python train.py --num_key_value_heads=12 --hidden_act="gelu" --norm_place="pre" --positions="rope" --rope_theta=10000.0 --parallel_block=true --init_std_qkv=0.0383 --max_grad_norm=0.5 --max_seq_len=1024 --train_tokens=269400000
MLP neurons of a small language model. Each row is named by its layer, matrix (up: input weights; down: output weights) and neuron, and shows model dimensions 160-287. Each number is 500 + 25 x the weight over its row's rms, rounded and kept within 0 to 999. Numbers have three digits each.
After each neuron's rows, "fires after" lists the tokens most often just before its 100 highest values on Wikipedia text that the model never trained on. A number after a token or word is its count.

L9.up1100:513495501474488480549496493466473448507519489469492487480478474516534474551553457494471497480520485508483485512469546480457476477493500490533495497482505474529491521519494526476522507446509535526540475514504554509516512465525528489481510511489454538469474512519509480524515545501541528531481545523526519502488478500490497482493514478557532458441508524510489478459472492499507496503522
L9.down1100:483493482550488482498506483478529480500490499494511500520491488508456501496484526486500515509487495502524507521507466460542458481485506498517568526488507543477496494500464486477482513501532499524514481520473466501490575513471534547470486484481457502488481467448483481439494482523493525524478466474525481519524505495512485559503511535515510508458409507504496514503491522490477535483528
fires after: " |" 44, " " 18, " have" 5, " +" 4

L7.up1389:498543438490485497468543509504479482483530463539465527535505513520512463470505500523489512447486518496523481516469487515504506487536530470484479532506473528486506438508460512505478535500512501506470522529524507549528493518487443473539483475507511489452469495470487522477517540494514479484530499512469512472528543505502474486532466472447511505514461521488530520512513439509532481538526
L7.down1389:476507480486467500542527524479533563498489461497515484493523475478511508547506527487467538526446481558463516494535560530492461521482558496499500506497488470521458495499536550528485465510550528545487510476510503494533517530522485448496506526470525498486526498504518528517538550500556524517486482494492477495503468513551456509472512489492528502509498496471468526547491535505460514504486
fires after: "." 25, " and" 15, " ." 7, "," 6, " was" 4

L7.up1324:515454493479495466453462534464526524519509488514424479516502471502481520488481528473505543524517453480502495490503542498514531507491490506507479479533502504475556493505495505450499496483497509487496499462483475536519465466483479481546497500512510470454519497490470452521528513509526506575487470454523511482517512494526487486535508487500517481480470496532477484475513476528519497493497
L7.down1324:520470493470452500511531492518477536502503491492488474517517476498555495527476500492522476491520538518474478474520541459557481511506478489512486489504524510480531484472472486499515469484526460556489530523464500502461533484480493479540520492518501527478520517528452518464502494503489521488504499491485489550535534472527502490504466492514521525456494496472479504456490475445517522499518
fires after: "." 34, "-" 7, " was" 6, "or" 4

L7.up490:504479496454502488496505491516536518513488511476532506507542521465497537489451519529503484503491477507516496516496492536496477505510475488471475495507527487530491493522524488509493502516519477498506510479509504473499510494516480507508469483538468474502522533479460525468513465495551555517498496505474480459480512504474532519524463510501479540486473502526519519498483482479489477487542
L7.down490:492509510468492527526530504543490524551500490514524510490476467453542505531450460533548487513450489498483481519514548554509508534506501522487480549486473488461487497506473491513507494517516522487445472475533485496505473497528522520459490501541480511525485509481501508476468495497531505489507513474457523525510472489517489543518485516515469442491499478510480488479561498502474497499556
fires after: " " 76, "\n" 10, " (" 5

L5.up705:508468487493514498489503549505498520494526475495507550508485480453525540511477459466499501522513482506480464507490522470513540502523484503503474471515520468481462521495489491485479514518489498477521499491426489503494456504503534473444492483496489496466497504494500487479495467505503447498553515455465503458524447496504486526513506500521524500512523508532511536506508512497533529470450
L5.down705:462471526472495516552473523467545464465429510484506519513497501481540452528477507505496555484501494514488530479482478527471530485517474462463507476510517519490528547488521500497517497456491526531530496481513547511493462489479475489488505511480527479475559516466479532527524478437517468505500484487533497504496543479519469499536479504487513472491518516455516493541501467508462466537479
fires after: " Z" 13, " Ch" 9, " W" 8, " G" 7, "k" 7, "K" 6

L9.up1330:505493513509521499483485509551541468520511542447507524497511556502484540501509522489495511487547471463529528470494557525479482488431492490497503498458513492537502509514483509487517476490532460480538528515501504530481504489535538512530503488491511524500448536540493478471541522504516545471471514494488485478502506505487520527513488520525502506470509509455510459513472504477508494476516
L9.down1330:453504495460512494503479465460507520458533535442535485513511498485506488495528555465515532493542494473517532505522497534514499526456519506524491490532474534517504540534471484492526433508513508514516539503527486519477499496513517503525509524531483500507490496467489502457546537502472482499531517470466474484504479524455530522498514484475501463479507516508485486506493497523450520476515
fires after: " " 48, " Mc" 23

L9.up607:491537499470521522483490539509506523502493516483469591517487501498485561531549483519471535498511570473551528475502511537480506458536493518496517498516493487506459567457507505537461516473532502482503480490529500511524528521469513504500493470540473488498493486484451509518485525501534497505497491503487482490479492523507466467534507494469488550546514476467503499446501510486530517466532
L9.down607:497497506486489457503531491490474516512474521506466493487491494479489454567487492510475481514525497489489494500487495505505480481489493497477503504532466517470520487483517514489502517502513478515543528559523496450509550518517491516499502476451492500457559516527507479549512530456463498530480492519487545506518496530524496491499555470500463536506496506512463495512519496520448504516489
fires after: "==" 40, "===" 34

L7.up325:470500536519533501528523523468475497532463515515535470509508461523529486456481552491488492505540480545494501490503476530517559541484504464521542451460516503509548496463472482486512505512499514534545494526509479520496505479516513480500451499513505527458494520510523497481458527472529492527474459479524463512454537496506521476481497546501512531520506488479507512524522510509512512525515
L7.down325:467479505488467504491481494474504469525495505515505527504507566531502539466506519491511488500513516512485550451533498491504493473482508496505471513461532520504484495506460542520455459514508516484497497478477499494509525486467490463448557517487476523531466524513500493507515470515520467518492519512516461514484480509508486455469505509507504492477514514529508490492509494498522491522514
fires after: " Sh" 24, " sh" 9, " Ham" 8, " Sch" 7, " Hol" 7, " se" 4

L5.up275:470498498472507517541480506467547542496493528492516491477517521517501534504495465515467455478527524502512471488502504463465504510500437555491509471513456500508470470502529533492473523531482486551497498478489529504525523523495514500514469510534504531453515486506502546513503491500497515464502549477502523496490519476544498534568496512539520504508504507492506480487529530451547470511454
L5.down275:494437471481554528454503468511487523470463520521476481531475518526518468492566481529514490486475527489486536509496489505487522505537499494492472451521444510486515477518521509529486484497490469511472459504504517484530494501531493490503477436551514528456523466444503539504509500529546514517511529480497506562495513493507535487487495530518546503495483494487510539479521474476495521545486
fires after: "==" 28, " O" 14, " F" 10, "O" 7, " E" 5, "." 4

L5.up535:536476470521474527487533477465455478432568515527514526546530500530486491512525471529517498481503521515509497474506498529485537488449436505491551530508491472483491494572495526494506535482500496500465496513458460474523525528475510526436504536488527508488504507508481477447517501477493473490495534512474491501479508523501488519498475486497493518471499534446496508452534512482496511496555
L5.down535:552492486514482509467518497481452466478526506531517510518533511562494499484455509512490460520503492513487497514482480487530462532491480499498524499518489509498542484521475478521510532469504471508450537482526464504496487546536515536471503516471503477507480499488445492441510483498413497517511526515504492545482529511521509505525482525502509487515524514476478514491476520489457512483496
fires after: " |" 33, "==" 8, "|" 6, "\n\n" 6, ")\n" 5